Weights of a small GPT-style language model, trained from scratch on English Wikipedia.
Architecture: RMSNorm before each block, rotary positions, no biases in attention or MLP, tied embeddings.
Training: 449M tokens, 7359 steps.
MLP neurons of a small language model. Each row is named by its layer, matrix (down: output weights) and neuron, and shows model dimensions 0-127. Each number is 500 + 25 x the weight over its row's rms, rounded and kept within 0 to 999. Numbers have three digits each. A neuron's up and down rows have the sign that makes its largest values positive.
A block is one neuron, or neurons of one layer that tend to fire together. After each block is what it responds to, as a language model described it from the Wikipedia text at the highest values.

L4.down122:501541457538503475481468521513522505479517500501506497516479494494482527448517516501473477520484452501468488507507503501521488500539523488467533521475459510515497551474505499516495543462463500503427448480462526460496478494494501508508521476469496495488489485490502526496500518497514557566479482493513513498481522524484521488512428469490535481521565496487496506462553490509478468488506
L4.down364:496537491522472509507469465516494497491476475517512513486508530485542498493465520495485523467498505541502482496524536506502460467482501509509501480530469472509478530489508472507448476482484538471516499496517454491496506567495505438545503536480507546475528509485447497484502463519537511475527490502512514459534494483481514495528475500486478511492484488459504549499467450507484504502516
L4.down415:437500545487477461470534532516463498467484462483494511519479551541526498450540482505485477552503554495462449483504479513526503458496467480522473541537517473489530475508517521512494464503483502489489518483484506533518516536489536497505470519459512518513493530472518469467556460485520488454556491508514494505510531475500529490509445473481514472478531529540501501488512506492456452490471
L4.down748:451482526455465466509516528512469534499450518495509517524526492519497460477462496516517494511521479515511514535521462455470516534506505487508485474461499520513519489487473502526484498512518487471496478495445484519506520500500498493456491522524536503468499484501503480517504497455481491479500516525472506531475480501489537525480455527537520441459455494495510480529506535517459452511479
L4.down900:494487505532478511549522485446472485500509476473497501568483492505546510537471526503497488497467524489481541515490515526491470474509511489463529519505532468465465505499512512499509496494493479485472499528481485505524509521481463477541515497468505492461471474510509474525506509522496462510516507466503512496507543508500479489540479469497469443475497486503517548472503500515517459500501
L4.down970:484518480515431508515499492507457495492536478448496513529511491503503517493465506506492480500509498521508458534493496528496522517517495488476515521477516507505493520485444486497528498501565510521568533502499493510506519521496525474501513490526475477486463523511499540492517501460485491547496504460485444500495490483487504533499542495465502547497492501495518496535482515492484479501493
L4.down973:474516486548489535488484484512476495515536503536481510496464512519504493478500477482495506512530498491530450513506556508528496479499491489525487516491485465467531507483501469469478522498511481497458528498493491545481494538525431524476502522502501451484502491521472514509539501508517494497514495477517530536479502511493483508565476509487470530488498515456513449448507494490500512463555
L4.down1018:524480469537504509487513470485493494491532447542558482476476518506513485499519534512492506483524506456541495500504530493529505543461500489520491500497455483518481502457520525496508499537466539487523540513475515496487472534518517501556461548483455577485501485484491505488453510503486499499495512509493535492520528514523490527518516518555528496516476498459537543453454514494517499503507
Description: Proper-name completion pieces

L4.down27:528508495498520475530500474531490505525522574478470516488469492499522523483489509527513515480520521487481485472517497472528508487480520463520503524485474458533520482510518487495506472512511510455489552493512488496493490523543519526481510553446489466476454503496503479496458523513487478479503507518476524522515504477449506517525482510522477504471521522444523496501467475483515499512507
L4.down149:523477462430512466474539527481481491469454462468512479543551492476508511467494501475533517464475496511527507519519479514474481467472526485540499501463521518501502524520516453511485493506484485491509500493482484467525510500489510534538481525490488490489531514506471516509483510478509486504523447496492504511510507453482534519524475485539478493479497483483525522472492527516505486488525
L4.down202:505512519466505526511520478521503501529497510474510494527474501495518462497528521482521533479529488501540516470464473473479509507493502488479508517517473480482489582514478468441500496497484466492469477514457461511507436482513547450544461495486506530476505524520496494478500506495505506528514473534498506514512482518496498464481497491495460475508457532513516478504467483496505448529506
L4.down275:499506440513490496526537522533523480485503465494504500526528507466510540502526493539529462507495504506500498480552494540557516491486525507477506436498467503476486516555489481518527555491469465507527500541505510500486493546491481487522509501522525523511515533533519518523513502515460532481505485493489505496507492516475479508507507457499495500486520514522485482451478479497513505474538
L4.down378:500494511494485519478475523496469483494571508506515513567523497524487500533516523516544456494493486452493546489473455525483511504474490513444473497556526534513516488510494478517519476515479519523500552518521548498535483512513541534502482492535480513469484534486483473491493499487494516512474534489451498483477459563478530517503494534489514460514455497488504517507505542505493457504517
L4.down466:530531495499464464457443483508477518566476481489510472452518482532517471460480485451508492477486514496469530494487514486472446488455515516492510500495469457510476496513514482483460485524502482465511513455466493452501492433509491514531503510458477495506506509512485486509488502517521492461479507548444515488518479524493532500530462502503549517530547514529531506517514476503495489487489
L4.down536:460472509443476495535506515520473527529499474490517479504502455505551521510535495444476494488486468483479509472452446489530480500477491474528504480491489491447500504488508477479513500537524506508521487508526500525479489451486497479548545478501478527482470527501480510495505491487487496493492512481502504489503498477486510448493442483482528515526501526527471516512485543542521484495502
L4.down576:502490522482492485500502538503539515480524455514524506489515486514462467517483477460469489530526489498517502523520542499462511502463517500485493460493526552491483512507530512522508506483477478514467540518500509500511481501547504492498484476502481551468514542492449468502517528481561520490486531482493502506454495573438496511472478484517476513546484514481502454459521479489493517492506
Description: Initial H, time words

L6.down244:542516557520455470501501466584526502462475484500483526506465497501488521463485505480502493477510501483514541453506464494498465467487466540490493480469509445502504495495512497516485519461466501494517525525516480514480489564477527456491486505560516519462502524482493489508513513488543491468519486496497484484497487457496491495471499477510473482511483498462537513495452505525467521517482
L6.down360:480474495495568503509499470521507500525557482469522475506526502504464519485466471493484523515492486476476457476497508516492526498486496471462513528483481508506486498492524515531439452545458448509524500450559467523479514497520491522525471518489520486503471498531536474506512470505499527444463469521473488524548462477505516526498535514503496497532504473505512463512476440522501510541530
L6.down795:514496506462526502503554504516479541464491498530524486471459542515501503477492524469514518497456541496527489493484496471514468479452498508524509490468496470487503463492478498490503483481509505469536526538526501480474491558519490487518499477441524536513541539507464441498520483512494473453486497487496435517544491475501470519469481486473446528472506495441544514502470512497510503491482
L6.down919:504539531516457451523517456509531482490527511497504504522532472483458499492485471510503463517484488539471496493505498494492504519508466499493495515472508486481486482506503452513489515513477483483496504470536523511480502462491500478516487502515485474470488483505519505485476510469536467518476512506513496521508543479525477518485480498529525490478476482437476482524488493507490498493534
Description: Place-name tokens

L6.down364:510540512525505518482505464531482521521477475470499487515509478510513492454495481531493477489515461524502528504515519525483501508472514511499511523503529508517527510502459466467472533487512484519459499539515506500527505482498485506512534518522505529470473475495487497502508463521523484492528534467485518460528482485516464497470544514485477485481527516494439509477515495529517550482484
L6.down585:493504493525475533490512457511487524513477494486463502503482502517478491523497488478507502497486521473488488532534528541479490552516479493478516519489507499490442480492480480466502559479503523475508495476504487491470495490479591480522516532524450495513490509498510479445492487480463515499510512528519512499461478541519474484490529489493477517520468507523517475491485524532482512503492
L6.down952:489509481540482501498460426517532532546509515490473494460539484501474536483518500507523497508470459474467509470519489536507498496499509518474498514495483540520498498483491467478431535505490501481506531495513470491525516468423557523565487553512508518493519463496500467474490486510466487515501486522510539482513484522515542461499510497481493519547465516504535481497514467547461503530502
L6.down987:464487519506536478516505479475474559561515482474459528501491482515501482497501466543523496538458510506506521462536490512489510553493520520473511506474500467493492501468492528508509538500494504443468519513503483514469478472501548528547501529468474522458463540500496496488509467532474522498520506518488508487546488456527485530482501483492536486502436475478534507550509513500488525511482
Description: Forms of be, not

L7.down271:459485521490467492502486489518552488510501463513510489469505537538521480523464518493537489493489443511505509478507493501496502489487534481519520469495498515481476528481504523463471484514511453481510472489508521560512491544480505539518488495495443501461523505510461512534474468571505481461542485501500515524468528466493517521549500523439480492495514472507528495488494503495532509475536
L7.down942:512459504482518508543464450483522483505473486477477502479520490495501477515497486504448494502525470525448501444513482473491478499500512501527506462511522508464509536494519527480466472454514558465483538453493508477459516496464504463527489529464416523489474499482486522478455514487518511507514476499518534465493472493498505499503509515463444535454488496484441478502494493499531512451523
Description: Temporal "after", score digits

L4.down219:473511531495530487484538491527515469466461491490500537513492541481501468470507457498510516486495509476508502477465497489479478484496497530489491507509495502501490539540463490542427456515498517520491519478490528525487481506531488475520491487501530505453449514528509513500528465523504463519513505535486526516484503512473471490472493526441452496470499489497508527498484486501485465502490
L4.down240:478513529525541465427492531507494558526511487484526489484493488497466471489551488501529513460504509507499535479506511528468521514496482466470548522459478508488471509499506495496525502492526529510509503489498511473511508478463525512509504545511503549458531510492503541515521468515471491488524487534509526493502466509487497480497489524492514503513524533494487507473485516561520508529515
L4.down386:495514511471489485495508460479527484487542503477505504515494486501502489479507515527524459466527524500469492508484507535495493551508483514506511537507462536487501517488510469478535505520509482504483518503449519565456552483467495472501491472433485480501457496477511512520501512518516517484558510489500537496474527476488540475504465499485488519492481491490467473515470456514511447473507
L4.down421:490476494484507416491476492495510489546472513467493471483471542551504506490535483501475510459474490495458497496513471500502491516498506510475496518465521520504532521471527502525463539516515512504487517519493494455506505513534437500521524492519519517526486494516502532470553474530483447508507504518503517518442518566463504486521512485585490488461513497538520534530466544540513509504512
L4.down701:478490479501542459477507549501450509489479486503532484485533500486488520487481520504446497502492476500501468533506485479478510508482487461529505526499470474495483459520502473447508519476507506495469499510488469544468496489478479459509496529522501508494523534521536528527494518551524429494522529464530531486548499448472499476516523457479467522527496512497509498470528504480505493531520
L4.down787:527553440543458504462484506524465499540532493543486435494496500512466494473489492505485465555469525498509523536522511510524479497483475492574499511475479500503487477478498500460496486532505463528490503439497473506480455454519481475538489485489496468517516510482476515522491456485493482494490475535535502478527476537496513491494485523451481536524464518513474514487476538516511483503555
L4.down790:520539500481492487498479481521485542559524503529484502501509486502510487513471492529456496469460508536458484546485511483478523486472500493479543525525482522521524512480505511477475488539492565483499484513504520480497488504533477495539472500506477493502497540481497479494494508494485509464533481509483557492501518546515485495478500524479483485541491520464500545487495436510514478506503
L4.down993:488519501472528477476515469536485510480540450470491496513476510488472486494459468542487488529467488496528517535504518470485478509504489511495523536479528531445501510470486501504518525499489489507488466487478490505501490528538508549451550488483506468495483520488542502507533502535541515518532487520496544493487476512539515521515498506478509480560479505446532523495476503521536472475481
Description: Intransitive event verbs

L6.down320:488514492477507483494526495508496498550471502500519542521504497478529533508480477499499481505508515510527505486501520533493537529492520476510469518478458477437444504519514499538454506467491516492485482502509491537552497494488495496525515524518473502489525506490483489535524529504520524490494530478506469508555495488476484528446486498484499503530524512465534542501488537496467494470485
L6.down331:482513510486464520483499533505479498517459537468484506500527529512512569467476532517482478540484517496562512519549496474528474481555483532565520509518504522483516493465519456483491529476533445511526525500518467497492501460442471484557468516506466502489502483504495489528473454449468500472487433524502474478488481490487545465535465500515507509527500475500485528480498497499524509458477
L6.down443:513542448458498485477531490516535476475547508518497511495504536507514502479523500493521466455471545511497492484483481526498507444482491540502508503504495514519507499544496507525524522523498490502475508483469465510488447485499540527544488522486505499468514512486481478481496484485483508469472493510507475501514492537519478501504551523547535508501514501470539497470494516498494485525533
L6.down936:466460468477507506530501489561491465528463473510518541476494481486531494507486500484476463499479504493482513484480479485495492485487487484544523489495487470517501523523470482516498505523543513470509515476515446538540525479492528506501474520431494502492531522523458525501496492475526476536532459501543514503489510515461485495509485488497475503446478497535490518490484485509496468504455
Description: Time-period nouns

L7.down658:508511507498467533509459496537480476469429484494498487501514465520555493498511556462506513499497510490480504486471521508529490476500511544486506519478493470490472516517483501458504496470531508501528540449526477521514483548487519461512464535518463483446498507537515492477525473502502508493511502528489509512536568466527567491522487515489472543512537499502499499477466472484442489500505
L7.down786:472490481474487509500501493546473504467523495486494503491526498463494526474476543498502489495510507507463471504497492495537499491506492493499514541480445478519462515490492493472528472497454474551484514459529467538488484478476473452522485506452511489486531530494523503457540482495520474488542511470473422486549513516462479455554506487462473517487476507478541516484431482518514487500498
Description: Place-name word endings

L7.down136:523539524459506485446463449498470504507500566497483481466521509523501483516565494519467486475530487529515506488475499538512478494543473454493495500497498501478502495516481536437517506482486510479513495504510451508491485475501503487498510517478515532472496504554455517498491467519494495496486462537503522486502491489487507495481475539466530534532529475513511448480516533544492476542514
L7.down915:533510500487497500527478465527532495528473512484503493435518522502555513517521494492518475479486530542471511531530450534460510500503544507481491513518495510473537498497484504551503490491467482470508495510536481487511480511523529490567508494471493556467504510491495461495488479503478479536504525541503507502490513476490481474464438490512494501511448491549524520522539519515495538515509
Description: Ranking and result words